Weights of a small transformer language model.
Size: MLP 512 SwiGLU, vocabulary 4096.
Architecture: RMSNorm before each block, rotary positions, no biases in attention or MLP, untied embeddings.
Training: a variant of Muon for these matrices, 218M tokens, 3330 steps.
MLP neurons of a small language model. Each row is named by its layer, matrix (gate and up: input weights) and neuron, and shows model dimensions 80-175. Each number is 128 + 32 x the weight over its row's rms, rounded and kept within 0 to 255. Numbers have three digits each. A neuron's up and down rows have the sign that makes its largest values positive.
After each neuron's rows, "fires after" lists the tokens most often just before its 100 highest values on Wikipedia text that the model never trained on.

L2.gate509:142143169117134152173143110097093135089124121109173140108100125101150156157142099185171119093095114146153035134124091129126131150145155128125118136119158110125131117129152137115083181155176141194109160202130141081154107156125181132140106105114129067183149113132150106180096106113171150091
L2.up509:118096177123133134131081114163093161079160046149141123091101162087150129130119075161115159093085158123126071128091111146162116161156149172067077115174158083109180126116160129076146149129146117173117153141126155113082098164119107144163168117185147106137207125104107104085089171097094109101
fires after: " M", " V", " v", " D", " m"

L11.gate217:076119100182156146133141188086113134169111125114146126144091145153096143136094135156107092164112144212142050086150137059109134090090124126124081164184169139110219154188035098064153147174126134090135109108147134142180157102123100171141124137143136145132155139129103104072133085128124107130
L11.up217:131108109075120081125084097124180111145120071113148135124134139161147170110156097105136130143220091129096149171196144120119093118158111157138161068099165126074153105180119093135066093119168149105053111129114130139116141093132148118070172120124123205165129134111150070057200124098130098138
fires after: "1"

L11.gate3:164189105137073083099111043121176107077122109125127128126196096142173096116112084110107080116145094125140107128131121118124165107132125102106091152140147137110120138128122119059156074112134200119114149134140141157177183081125120173170101142153147137107137129147111094085120063113133114099
L11.up3:110113164099172097137077109124108122154120090101096162179163188176135108136050040122196170162116068111153062145114121107138118115095082079094105162114170143110136141154134078123126044191127133128089147158121131096091117063090100087158117123190131144145127104115122141122101157219128171169
fires after: "1"

L5.gate226:106158149101138106095099149162119126076087147140160125139169121087159106139150139180114103172073102098075102120131169173142202092145098105156146150154116118118165111150052159138171139149083134136130128136106098176117097097182180070136188080121130107094155154104185101068060141128161130118
L5.up226:097203116157089080137092081179120116086129128112104085150121125074179133144140135126070144137130118100112139115178124109139132180150194079153116107129123078149197092133152103122127175117128163113116178125124107189103105098117164103108152099103099128110145193128123162158145146117140133181
fires after: "\n", " f", "|", "ronze", " Silver"

L2.gate104:086129127159079134020134146146123139122102151133162143097172132102146143157066128074120191089159145141160076173161118148129116065114101158146114093115096159157099127143111093066138077105124188163116118124148038166081032124106093118164135164145106110107128108091103114154103151161109101159
L2.up104:068082155123130130080124102129090221095116127181182134123171120089104129147132067068070158091152156151115128105134126178159147091097078132109118125140153088125169131173121147106121122084109139107155155118153078128067085158136105149133127154142156117109071136136092139053153115130125089166
fires after: " V", "L", " L", "n", "A"

L8.gate301:129101091165106136063122108151059203122112118127136115055105125108090154121133077134099173133136153182116097163114118136127120142154157130123105069183099103111158145156108133069154145102130113163114161091157109137167146176169158143058095158132170072152159119120123150135211144075138110097
L8.up301:129116167127105110126139109136122100111135150157114215136200140162158119087135120081137124096167109157215131162128158123096161105132133157173156123176168154103080165142110134130071107165122107130131092079116145134068081133149109116105165129123187078085087162112168095123160106075158124089
fires after: " V", "L", " L", "ul", "l"

L4.gate264:085119102133164100106082081127103094094091076182096191142151085103109116147165169103127113120099093198182114098201142090145113127119141118181143104129088169142173124164108181136097179151124085188139192106140164137080076136118141146148105083182158158101087114177142138097152132158165142160
L4.up264:099134096150099100126071083125149152172172103122063128137105109094158016142110189159143100120123092160117135097138150116077142182066167118161124128105066144061105097132120120100124208153115157179104136134121168127070169151088115112078120081114172149120160083104142155052126117150132127137
fires after: " |", ")", " |  |", ") |"

L8.gate215:115169128152094109147133130129127120113093122116149069076135107139136129095109144121134156156093088101056153162118150178159120146053110131150124098213167130171118138135129178088155113134143102169110105123116104032082157135108111092175173151111100138111121072179143127084119152189123070054
L8.up215:114160096112081085096085086159165182149144108178072165143091115136184131119113111133114107119153150119119114108169130130160182161071141124137185169138078173122121152118152187101082150053112153178121148063131076111175105131122133080129105137160118108144081137202161108114107164137114111120
fires after: " |", " |  |", ")", ") |", "=="

L5.gate394:142139126086165119127200130084127153126202101129080128153100142087151081077108126147160148133135150155165107124185127168127100141108163152145080149164115153127145181099150093092176083162092141152115114128127088124122152170143114217170105140118132190152157111109102110087134088082130162114
L5.up394:076130158082120112103165150098109133088132063108146148176174222111123118089068096171158055103092139111113060123090121116148130102128151117116111139208119158098163177175155133073149166124066181087121134160137048094162160138117103113134111140117114137140152089102114070129169151100161129111
fires after: "1", "93", "9", "87"

L4.gate232:089151169136171126108125195150079143049160140055132148120131094172102165147141111101094125129142121129132136204101134117115073128091147104121133150104114148145122177106117094097110145112095087123180176156163123133164099109174145171058095099105165132151150099141109152122131101159130156112
L4.up232:141131138125168073137109163134148117121122122121143165117133127148147148198119107160170193097102150193169133136107123111114173165100134105138114104178120142199138134143129080090113053150136082138091130195195139095130112115155116159120099087118105067127191127156121143098118127135139111082
fires after: "1", " in ", ", ", " June "

L5.gate42:197152121151124094079150133144123185083132113083147047102080132149220116073115105138111144100128097175133103102117107070121118120118111096134163151156127179123139132078149109144101098155100183107156142146177149161112099158113149126131129122111114127167159175127131073154169126159106082107
L5.up42:042127098153079168116108127169119131201124150117141083182109124124128143162115180139092109083110147164165162122140093094095150125107146175143120114181078136110116091134108090133145114102192102109079218175114156122106159109097100100116137150153112123043155137116141101097098052113138085130
fires after: " P", " t", " T", " p", " M"

L5.gate340:132134180120110129100132198134140163118105163115088102158142158127114102070092110119131123173094127131156106123153162136169113090102130124158128147130138152078127184106172138105118145114114106160122159182118154157110030175171105167178078118123144152112093148136085076085185140104144136161
L5.up340:147184114183131099179098096122109104110112146166086081116144122144193033113153084183080105140187119157122071114164175129071074129116103124159108108095109115112136130141090098211119164179117153113112134149081123187117099180118084098102117167148101166046160098091136147128110121181122165081
fires after: "2", "1", " |", " |  |", " the"

L8.gate312:146143153131114122073055127120127115111109110102166125148159160111155105106178194137041118182133090186105078125104148151077094123118095082130205115145088146124105166170070121153077147116145152185133139115148127158120168081198090142097104138143151105135146128070122156155076162119129129089
L8.up312:066157160065158135092108097159134130148112153141146146139160167138131122148117121094134131142080139122122191081130163166156183077113172146156121107144170137148096141109116176102103144148154088086093128103164122171117140116147129176146145098095139101107091090100174053066108104150178196095
fires after: "\n", "| ", "|", " |"

L4.gate355:018154121160198138172080090137095117120064097127110123144097112153164143194147114084099089148138139122111167107142120125091138112163111109150114112158103131151157096128101147112114147105173107187125120107148205130117151134121093140106134109135140156111156099152115108149138117150167148121
L4.up355:050164133178173093151091116097119098147069123144181118138109116151165092175103113138088129156155146140106159129170134116119131117159105145130130135143117149138156153133097148096088129102075149117160102134157213115116177114132082128071137077097176146086126104114131099112153115105112095105
fires after: " |", ".", " |  |", ")", "s."

L4.gate93:143107108144167153154139183136123124122156125168114158110144140137130113049138200075180115145131136164138055172169180093172094136112029151083128130119109059132178140112089133124094132161121186104107141141092116114164155147169135136144094136133179162122112162119159085198144182064095104116
L4.up93:134090092165137125146103123112132114160170118181155083155167137123105149124159178107109077149185152136155105104109066112188085135150138226157077157113115099121142133145138055108136108203116164066127168094083106193098078104119062142138121090180131124135071112110144119134135156132162176126
fires after: "2", " in", "1", ","

L4.gate405:168118154125118132159075124136148125102119151063149119161110123193074145107095134113134128090223113153100069117124100133103186148135098133149078122167097171133167091122091078092182123174146111129100126118151163137141141106123120112131170143136121185172182121174134098126164134147137172114
L4.up405:112086088119153111076151150129125125172145121173113163150098080046177141128121062157143079160125162112199108118166122116204163166131136121164178166114132160160150142133145122116149127087118184074100172190150166130139142090152123125141090116124144086152123114154121200078132127136059130159
fires after: "1"

L2.gate434:087135151169086147058185160159142195129138109115135104091158102106096104125118110122142164114141119179105134159187133097114170108131127110112124104104118086159088116188153156122115079097150093189138124065086102097131093146055089076106121129175131170128112201134129050139096085145153134148
L2.up434:135194127153115152110148113164145175118141138132134147071121113124197114118143169095138171078168146129119129164164123144144185087128093131134150134154103105127132133157088145141178082134132166138153126159112055145122170149118117121105153177047175143157081163160165138147098110146172115116
fires after: " L", "l", "L", " pl", " l", "r"

L3.gate382:133116129131124128144094111203099075095135157133128135060188127183149083035118097161102105090091166097121127143156117097085106136102152121117143075093123129129136045117159192087119150109136113122132119084094141089139143090114094123129117109149148207143127170111171111106121128086095119152
L3.up382:116150095151097134116149112117064102111074112131133128109104114142134147144098105101121116143141165149151100226115172128163100166143107129161196142109187136144185112129094073101081127176136149092111095116169147149095137092094109107158155107090225167072102133104129123106119096116116129099
fires after: "1", "| ", " acqu", "\n", " "

L5.gate83:131161177109161125119101180120107124151122142133116135159098146145144128157082150112124200153156094116082139139116108166106044195120164123063142162134136100130107156064187176117075135101160133146163160109136157140171085124153120160124050116133231143129099071139078152137148082172123057153
L5.up83:190179109120105124137103129163053116150142183116118077119135145145141132114072145155112165161139062120110132142102124201130127122110095095125169125129149111172099103148160118163097093118100171115151117097179187163124133176165127156107070092081197143118088109086135099132177145199120070149
fires after: " (", "\n\n", " made", " \"", " for"

L10.gate16:157177061155116081085068119178197100082104145146184186117068187072090126145109169097130160090118137081138146156112105117079111180112129114098147146153111175128132062127136193075091142131115119170140139042124153142136103093162145118119111114103130150151161087151144146177118128106131136182
L10.up16:143131123162124113085134100155205146175183167109111161107107139149118105098133168090137167147102139113087148150123133156118155107162116162119128146164181124150149096164145108117166086172176122115057134188107140112161118067110122051087123111167128118120176126155160132210118151176158112136
fires after: "\n\n", "==", "\n", ".", "==="

L3.gate292:062144100127151118144096056126122128159098112143073160143078091110129048140163154157093093111081095162086104099161142139124121141112160168186116090103125146070142141069095155137089165176191098135171140134116179130083121137156170123092120107128191123142082086139150135113130140138116131114
L3.up292:062135103119173111132118079119105141171131118107088161109058080078133065136145134156117082145072068151105139100116134178122132133088162197194099105071091137104139148079112140094126156198194106145141114102116174113096158141131139144081102126120187137122128094119144166134134134151119140132
fires after: " |", ".", " |  |", "s."

L8.gate390:150162121143113093058142139128099092147096163082190107141139099061123132114115146150123165176145138137115151077168079149135154151180152120119139157190161099127136099177082183068222123165113160112136102096153148122123140177076132069126082172152140150174063140114164149097160119147167132210
L8.up390:123108121141166093083143120144116118152138099120100143067184107122122121135148124074113083183149085189080171109162171175142119124145111104089169127122034088117149135112108125117144120116123103178157081118130145134145162157069163122125169169126080111164172088138147090138147104127091077123
fires after: " | ", " P", "/", " p"

L2.gate19:157151086132082130087149121142115153119117110117179070137155123153152160130113111099203126126146124176100158106174103101158169155137132109166176109138105139145132181083125130094158138126173128111162148116135105122137136116203124135099156173160084185153113070138112087086083160116155176119
L2.up19:129090119157179122156166118118120090133122129131145100109094085107208124106110099117159134103120141119111099101152144121096132133102156163181169110141122100119127138113115147090133148103056072109133089133103109152114093150150127080090134113107132151145118098152074121103107137129108184141
fires after: " r", " b", " Gar", "ess", " R", " f"

L2.gate255:133143110197148102170177138143131099126065122136154141099076116139099118113072145167083128132082122067110133126140148091098143121205111081112163079129116165144138116099118070108137167124107121112119166104080087116121106120115157071120117151142095100142116159093120117102125159132160113110
L2.up255:123124143139140101086179131131147073099119094087134126091064135125113143093078122171142161150104076135107151112127128110106145156173081096111126057171125148135127158105142087079123145123134081113118204110128102121133108097156133065112131137174117121125131156135134124093109146146143137112
fires after: " W", " f", "W", " t", " Sh", "w"

L11.gate408:084135128073179075132070112140131170113144156167211117121163164142166087084145155124081166069116111150156160137181218113147152193175089154151167135166093103107164161132124158111128144157190181109114135136073113088105133158056147129092099082178092131109095140133143114147141102133134100121
L11.up408:115120113117156113096152157153141125140188145127137111128098073101099068094147158164115156090149110183158144043134124079118093107218146143093113165122154116165129122103115124160062083100130117188170124149107151123129173042168180127212129103120169138099159099146146109133125089142132145186
fires after: " d", " D", " s", " ex", " Ad"

L5.gate89:102160128154084146148117160140194083131086135144073138124105168139133146144117147073093232157135124144197119119123160111171143118040125101059116074113136120148097107155084132167142205086145095195144133158116073112163065129116141173120136162130099113095120094113144076145128106137089143150
L5.up89:095163115114136128114141080117214107101135151140147159109144185150071212145159186160145155142104146157039134132127081129140134118117120143159149077093111155170157127097194094090148182122168134134049147084070154145086128141106098202143117135115124138056138155112080138111114149182135147168
fires after: "-", " (", " Tr", " Ukr", " ch"

L4.gate189:107159145092181116134113075218135127127168131173073157109107098145178084110097112174175151124147149157089070085162166147133087103085119153150143077100105115102133141157138074111063164182206129142087126178054181101106085125087116074099121110164089112116089134102084062149157143109105155066
L4.up189:111140110118098125128142133169131132084139135172100181122114078151175082073102139190144117155130160184079122095122202123133123137048152185161121096135072047118163153214147154133098169154161137128119090151119135134083124135067095102093116046216116109142069114109112133117125119106101142121
fires after: ".", " |", " |  |"

L8.gate238:107147143141097095107117141130134132104060095106134108163183141156171122130115106128084142127137076126125143147121102143164145122176154093109194179132127150126125129147156072137128120143157204170176116146145110100171107168158130175095103146147176128051150157130160130123127138188134124157
L8.up238:053152134116131140124107170110115160133116139106118121147114136148062147163141167131094104133114121107072143194110122142100159134159090147095151147142147066165170163172142093195142062131241164158107135135128115128128133125127156146108153106116184125096144142162136127108141152102138107096
fires after: "\n", " ch"

L5.gate454:121168138112118116133073124144126122165066111037170124119191095077148131133186161125148109129106153117117107103122173107105122131109112098140146175156116114102169143118142099119152122142183117169156145171173151146129152200068095170192107137188106088191136132089168118138092159120144100181
L5.up454:063162172143129164121188173150117149184105086112093123119135151100144094152125148059123103104111099123162083114045191134098130091174133118082140142132126157116158122163101138111113128095171125097151147133065095138146175146147177107094071157110124143111167205159131083091067115161174149175
fires after: " c", " p", " P", "p", "ic", "c"

L3.gate471:121195095137070076133102139131132118051131104095135073117097153093114105115056185160142104128082108134161133141099159151104137118090136070142143088161131125100156111097097124108126192090125102158060158136138116094146127130102172059107120127146146093127118116136214124138166179104146112125
L3.up471:142216140099050073151098125113137114085123183087120128108116105151114101086083170106120125149108130137084110095122153197079121117080100079166142111128131138065098141109127163119130166090149116122095138089110180162094150136125157165112095142149142123162070088141169140164153137130174116181
fires after: " f", "W", " W", "w", " Mel", " tw"

L5.gate474:104172059072119139130134148119146148126137131109146167101175127069111162192128171167159135127091200104161158172184085071137064140100164124069138152143092127142085133119138188139184121171107087140130178132093131142117161111135153128187136098100172105132144080111145104099147136146118104127
L5.up474:129168101076130086148142118178132069146128081116133166101130154093114122141165133170061115140081159138141093123163093128167100112127122140059123112114170109167071069078154085059105170150153110090155122170118188122177159075114149113147097110127185098137149132126145092139126149177143125146
fires after: "\n\n"

L8.gate177:152132126144131140164072151137153117128123144140102136132186134164148117110143107137157086057118108119177118159128129143130074128041153152123168100145100129110130109165101079184147134190202090156075177146062119138085030119121151123172161122149153155083082138171109124083096105121139124129
L8.up177:139109073141129163089172160124109097114118105089138112117135215127089142090108155083133106125086081129143145105071133123122146122110123161146145119122114118117114111080127140132158112097145094129122113132110078135142182098120119212131199147101142215174136068116110123141089147154068128105
fires after: " M", "ar", " m", "ing", "al", "in"

L11.gate334:124126113099153147111097155112103103120141106113085140130156136130170145112182108109072210181141093106128153111149166123096162133182124089143125147119132137170160166144119100119124118130108133165113147161125159063145152067132127108118136175152127141224086117152118066150128150146114095109
L11.up334:119083145084131106128135113134153129134109125092144136169195119139135137153151180170126106121186138127105107115150163145102103134170087178154129133168132141167198172118132148111045103097097090165168078095083160047124101110160118116071144175163118079144097108125188130069111091143104176112
fires after: " O", " Sw", " b", " | O", " d", " D"

L2.gate168:114120068136097107145137116098196060130112155131133124116124100103109117088134136113129103098082195129115140114173075142083156185080140145120139129108112158132121130134055129069131127095094147153146167183094159087144133086095166127103122141132122148228141169100070135163058145145130071128
L2.up168:123135134092111153126230127102112120123116153081169127158156087148138119112102093096088091113141159130133115099197136085131045122198119099132105111176148125075110144091164190197183092100103122152148115141086115136154122107182126109154160117170176141056088109132116105136162153097161155143
fires after: " f", " t", " r", " me", " g", " K"

L2.gate171:123172122105189118093126122120101168162167130141155121144104149130133130123072199203121163149115141103129196149102171151161162082064119060117110075159159112131159102160088165171106144160165149108144172080141136134117155128146188078157169130134095136140098121083090123131099099105120124101
L2.up171:151207165102167104135154117161112165144102085131085107096123077108173146129121199199111125068055146096127147139101140210141113164104135103110133048100101131115138158140135155114113189111148142118169161133181143132120096129136138090118167095151125130117106132127095130104131091177179168095
fires after: " F", " St", "F", "G", " f", "art"

L11.gate57:078193211113107105077127165097125111135125128106151171142094123169158074129080139089160147111109134136129163067155101134158133125153144092173115132129124171134130100131119133051147099110060124127092109091123114108137100158116152087134150093132052137079082066122164157104109183203105086058
L11.up57:155127132077166085140143151108132066084099188125125120163111110103101091134099062168151147147103075061158133170130169074136125158142130143167126111135113086169159077085088110171180140055082118113132110106087155084090091135086110153157148090132173086105136135140141132102131096129144162131
fires after: " |", "\n", " f", " Gu"

L12.gate342:159172142203093084181155129121130113161108098141137109134131127195121101113111105188145148100139111138069113153105183127107122167129214218179090148117098107115125078120116145123148155162093111145110150124148125100156097170107093102159121163110106158093177113153085161116143190169161135105
L12.up342:132160120153084170131045131178140096150161164170121165113109109130155137128167143066121141193117086116131115110124148145125083128118116142117218186053114137131121162179123158072099094111164129121095105141184128112128097136194130175166116165091119046117145129145097157142113136152100136120
fires after: " |", ".", " |  |", "s.", ") |"

L12.gate388:185142130138166164137137125195135131098127140162099144064153195136123163108123151113181106161153116122126153161133130154085082111151045094159060148059080166125169142119119112160120153155115119133071122147153182123168138111094135093118076161145131153067089023132077142075131159109127122094
L12.up388:124130149105153113213123167130147090110122091170122156100210091098111114162094146128097130118135155094120133125149141123155075131108052126138084120152145073122107093100126156093148197135175126148098125192086118075086065148140102072132122135091106155126130106125138145069106124111185149101
fires after: "3", "2", "4", "1", "13"

L5.gate471:113152203068117076092117120134078162127135132092116157100125165122158110113191149176146200141106188170170113085126178125128124157075181149099081087171137145161118193144145141108138107129152188136104208167147103144117120096130090078152138172155079068129149105149150140140113161197163194180
L5.up471:054131098119122109109096114147119157124107094115150086145102106079138118165150178135111195094180074215147157101128113136107132105136126071101099129128120056128128145075128143100081155135117171140128149096118138119134167100091082127149075108192150088159132096140141126167099142127093151142
fires after: "\n\n", "\n", "==", "A", " =="

L5.gate360:134159119055096059168154154162108126156094122147067085102121125110119126112081158176155118127156148107106090168160169114135093187104092080134123072184126146140153163174099085119124154189134120160155152078116135147163114098136109117121082101159186110124113167105128065146092063172082140127
L5.up360:081148120134113099122094114107132182082149105171091090180160135096141120165070128137130119155162161085160110095155135098137108107118103136205052107143113070142092112137126162118132146133108163110103211148090159062118124130048150129110121100189071087126117144117085128125163145158163182078
fires after: "1", "2", "46", "6"

L8.gate121:103110091172127101144089136144096183123126148152121155180102103170116131089150170188120150128099123109129100119168126143132115079128105167118115170112133082137182113091136124123122148111138151164166153119050114132158131161033125157100150170153123142089109139167064132132130057123138172173
L8.up121:076112166137091141145137079101107165149114156094144137167076058077119137130147126103107088132080119144154137197144109098159164146137160173087131138128138113148115176082112127117087049211087159096092105135104128109142105213152134162114137102114102163115111152144129134164134122121092079140
fires after: " |", "2", " |  |", "\n"

L2.gate72:164055089115129116139110155122064125161129145082074126164199072168183110122109124171071179118150126176129146102181096146113168210128091129085199106140175129161100099108166137067141141097185110087095129101143126095132126137111134130088145072130098116154154084111107114190119115132119085177
L2.up72:125166156124093037148126118112146162152158125152107078178166174070118155102163136151094094158093129143153152152178156100139186143092098111127154139151184102133143087090094069195073171133130124093119128137087105114139175136106087133068148145137111130137181154123130106137079131116104132158
fires after: " R", " K", " J", " T"

L12.gate325:133201122145150203117155162121123181110157131089129132150176121154154176130139114172152160106140112114109127106142185076114151136057162159159093114087133081115139089099141209139138134097113107118178161143113145122141098070102130063119122120113099129181090073202095151139182142169185126136
L12.up325:084088086138142110145102117133039128104184101130074088101138094136178106135090129070120166113201113096107136077137166127110173152098142128133209138056154094116180148111136159102192121130147133110100113154167106113157138121142151119115167101132121076131155099099146138099138142135116130120
fires after: " |", "\n", " |  |  |", " |  |", " |  | C"

L2.gate174:119112151163065153050137160172099171133097122157121145133105160111154062096176081194131158103121147185120072163151085090126136130070175126164135062100095104152127107138166093122123137111111133129091152123118088097053085097110126159131047157221108212135182156100169066090140171106142137125
L2.up174:110086181119111152064108151103093150067103103183123143091146166151126099099163105126148183119143219150138101180144100114106100138096205173167143098090100130172161158122141124070086138102124107167119104147121111105102120124086110135144057128181100169110156113094124085118121157081181127154
fires after: "9", "1", "8", "2", ":"

L4.gate262:105094159103129133089151134153146113144137166083117196122096172078167097099123117111135141111098127091102081136169179130105167101189175099194157119119114065123138129144142115128090168118127115116111064142141095122185076105120105139137105112142111092145154150160177157073131138107141072082
L4.up262:150080149113135124117125083178131104100156214141099136144097153177129128155112119077140140119166136151094125153177093093118154175169142155148156154091123157146150050162152139118108129097154135037109131185124118167104157037102140131081120105133122116123167090093082139055165120144144132073
fires after: "1", " Pr", "ac", "z"

L4.gate328:045155088216099106142125138105092145125125146156187065128113131134158100093146126080122134107116142117094065121169111110109126127130118107155139126098092061139080133102131111114102101101108125138148147105121185125094121128164127144126139120099176119125187189149110094130170070113143028151
L4.up328:087167138188122121186122111146104118096140131169108129088055100064139173126137107100111115137148021098147147063064140129125176110126112084155072153157106145149164167128156123085175126094097153203101144111122053121122143147078140138109138154165177142129111057171155137102093069162135151107
fires after: "2", "1", " f", " mat", " s"

L4.gate215:159214118158083182135061144140160102130122134147115131138123085199165120062110188125162112136118150064136127144117123125107051099106177158141100125117197108143193133130116132160095123105127146100085108138117158159145126105119147098121047093107144121199128110102191092151090117178148131181
L4.up215:156192109106148142090139063156167133108135089156101165158176145122090172106133100094149141118072091110125101101109082197129116112133151145176095097177165127173156082147141087108108173145135098096101066140151141148112101093130121096095114121139181124148156148130128058116138129168114083194
fires after: "\n", "\n\n"

L4.gate289:136184120115157133110038096088128095101178133094184108158184141139074133179084085144142124159105174170139105174104120113159124122111102164156130141165168176168139116140162126104079117168074140079090099168118172073117124129149129189094185146099111118154178172147102152085128090118177094148
L4.up289:189100126105151117098119128155142113137121110091071125175168141169206100112100065117124136121156148114183078193131091083052152146168135132160100151089158150140198156082127139176124124150151145133095144114103127111103128154178139121180156068129175200131175201181089174163138083189177074118
fires after: "1", ",", " and"

L2.gate510:037107090141080153106127147164149135123106112172141160111115131148148072146156100158166077106081139157115116160154185118123110123101115087119117095147146141103055122212119111160157141181151164144138093087179128091127106113060111128102151141152196186110128112136139141147100131138110134119
L2.up510:122104142115159131123104147181136153126143107152145155086067112146196126191109091177184104102102116138109081198122153125092064143130140083117069117067141142100075131175112130134128085147104160156091131149125147130147082132071125125121131150189210152136143095075089143130143137092098170130
fires after: "1"

L8.gate60:077114111088076068142125203155173123162139097179132123158123174055119116150129059124112126083063156149214116073153084142057139128130210128056132160147093147130198147119129163171160139111179135096118189146086145109154122150175147131157159139174114143139114140124144143100124079143138131162
L8.up60:100103129169091129130114132198181131073132106123115131173129110060127094187150124095184144074044143176116197150109131108086148141158196109140132112101124106091115149146142122136139161155121106091113153092128088103124140158042151096111129146140160133168068121148096090137169123108099147130
fires after: ".", "us", "\n"

L5.gate439:101155117080113139180107170137109096137105183129120108129127162137182142121131099066157200112105123113104139138168174094073099139100113123099107126157139191133116156131196160080114080167149156089127116118089149170102118120116153177100088098143121146102169181118161132120111131154138113162
L5.up439:087155132140113122110129131153109098146143128143136095162065079053150124134071166099170113081152130096136102194110100147173122093069109173145124151091135103163100123103078155124151140146145148130094112071093118090124122144074088097145101139161103116107152129131118160122162154137119112109
fires after: "–", "-", ".", "W", " ("

L12.gate386:196167103128150132160124130065105170053130113124145119072129098146133127122135126126122128119144053122103164090121106180141122159140175096149127141078135123115108103165102159156100111167116091148126151141106109164090029082148115159165085144161208161153122168109146078187112142147128100156
L12.up386:092133148142151159145138103103097164102141093157140165122187131131134115159105145117124100146137130158177123108184172135144083141132144086130186136128118124098132099119058104092157097195127107118124115135119146135153061083094134179154159170147131143132150111084109137122126177083124080142
fires after: "6", "2", "4", "3", "13", "1"

L5.gate356:147105104119091120145149127134078147175130098161128172131177074090120169208124086165092144076105145154125135132074135099099102136101094162113095149161086121162167105158145143188131126149142131140141177192142103153092071137110120168126129125150121155129102137161143083115132135131136097123
L5.up356:127047143127103157103195152097179141166080119106148146133080157145131118145090191142121098145126089144100173141079117154110115134145113111140164108146087151110081128141055124152179197195142143167162156140175129112113130126091093093120123163141132120136129144127130162103092156132156132118
fires after: "om", " m", " M", " "

L4.gate229:093118150158092122177147130097082181161129122119159133156089133124109201137091143113164148045153179122155186113097124161149188115128099109185103138140185155072188144120115194106101122179154091097140143155154157141149151144133183100126140138090130149166093236107067122122137161114069149137
L4.up229:135116216090114128167143133186141067128125140111118127056037157092157114101135132099122133135070159121109165126125154183180136172110165114123144110096159213213136160085121115077122184155134162154108111127119152158130121072076100111117138146146128125113106161114113141158121121173108136175
fires after: "\n\n", "\n", ".", "S", "==", "==="

L3.gate337:166183148176148160159129122122053139232177075129108124169151156123149140099127146110144131064161129154123129108162163154181094087125149158163134143114110176071131130105042132079131120162131187133094087171147103140143163145060148137137126110144181217137097109112094144124101083163096142174
L3.up337:146105093130116127098106198043038106168107092107105136180140123147154137143132179121124136144125144119139122145156136097186146046089095101142097153175118150150120107085120101165144125148109162134115095184134109105125140181088097126105096080107133103082115122137083175093104083115097129144
fires after: "2", "1", "om"

L4.gate194:153100146123155102125056128135134177133189136162052123145094152099121074126187108096099186071146146123117109100239155099153170093148170087119123099079155140128138087122183133163077166130123124145116155185150130110125127166154140119117106121081177094140176194125162150098150130132076055111
L4.up194:098117163148126091128145171119125118167116160147099148140130136111135099125159120108114120143124124095172088128188092165158128121070193086131157177095093174120119099102112111101099214163146188110126122136112149116118171132101104174081140147134149143104205133132104147147160113125068107144
fires after: "\n\n", "\n", "==", " \"", "–"

L5.gate199:069136115104104107165163089078119180086122145139194109147167159077107127137113144152125158054120081161143102107172101131066090158173116177144130105131174116116116163192097142128155155154140078093139155115150134094177097105089100122118142124192109137069124193097184094132184144204143096176
L5.up199:110129162123165113112093170090114203139097099147125165126106090142140161124092143136100163090143185167124136179135098124207148130133097148102123150146120153131172152144134131177112070153071115115061148142117114138182066151134085142120082150137168180083197138147078099070179109153016118114
fires after: "1", "2", "-", " ("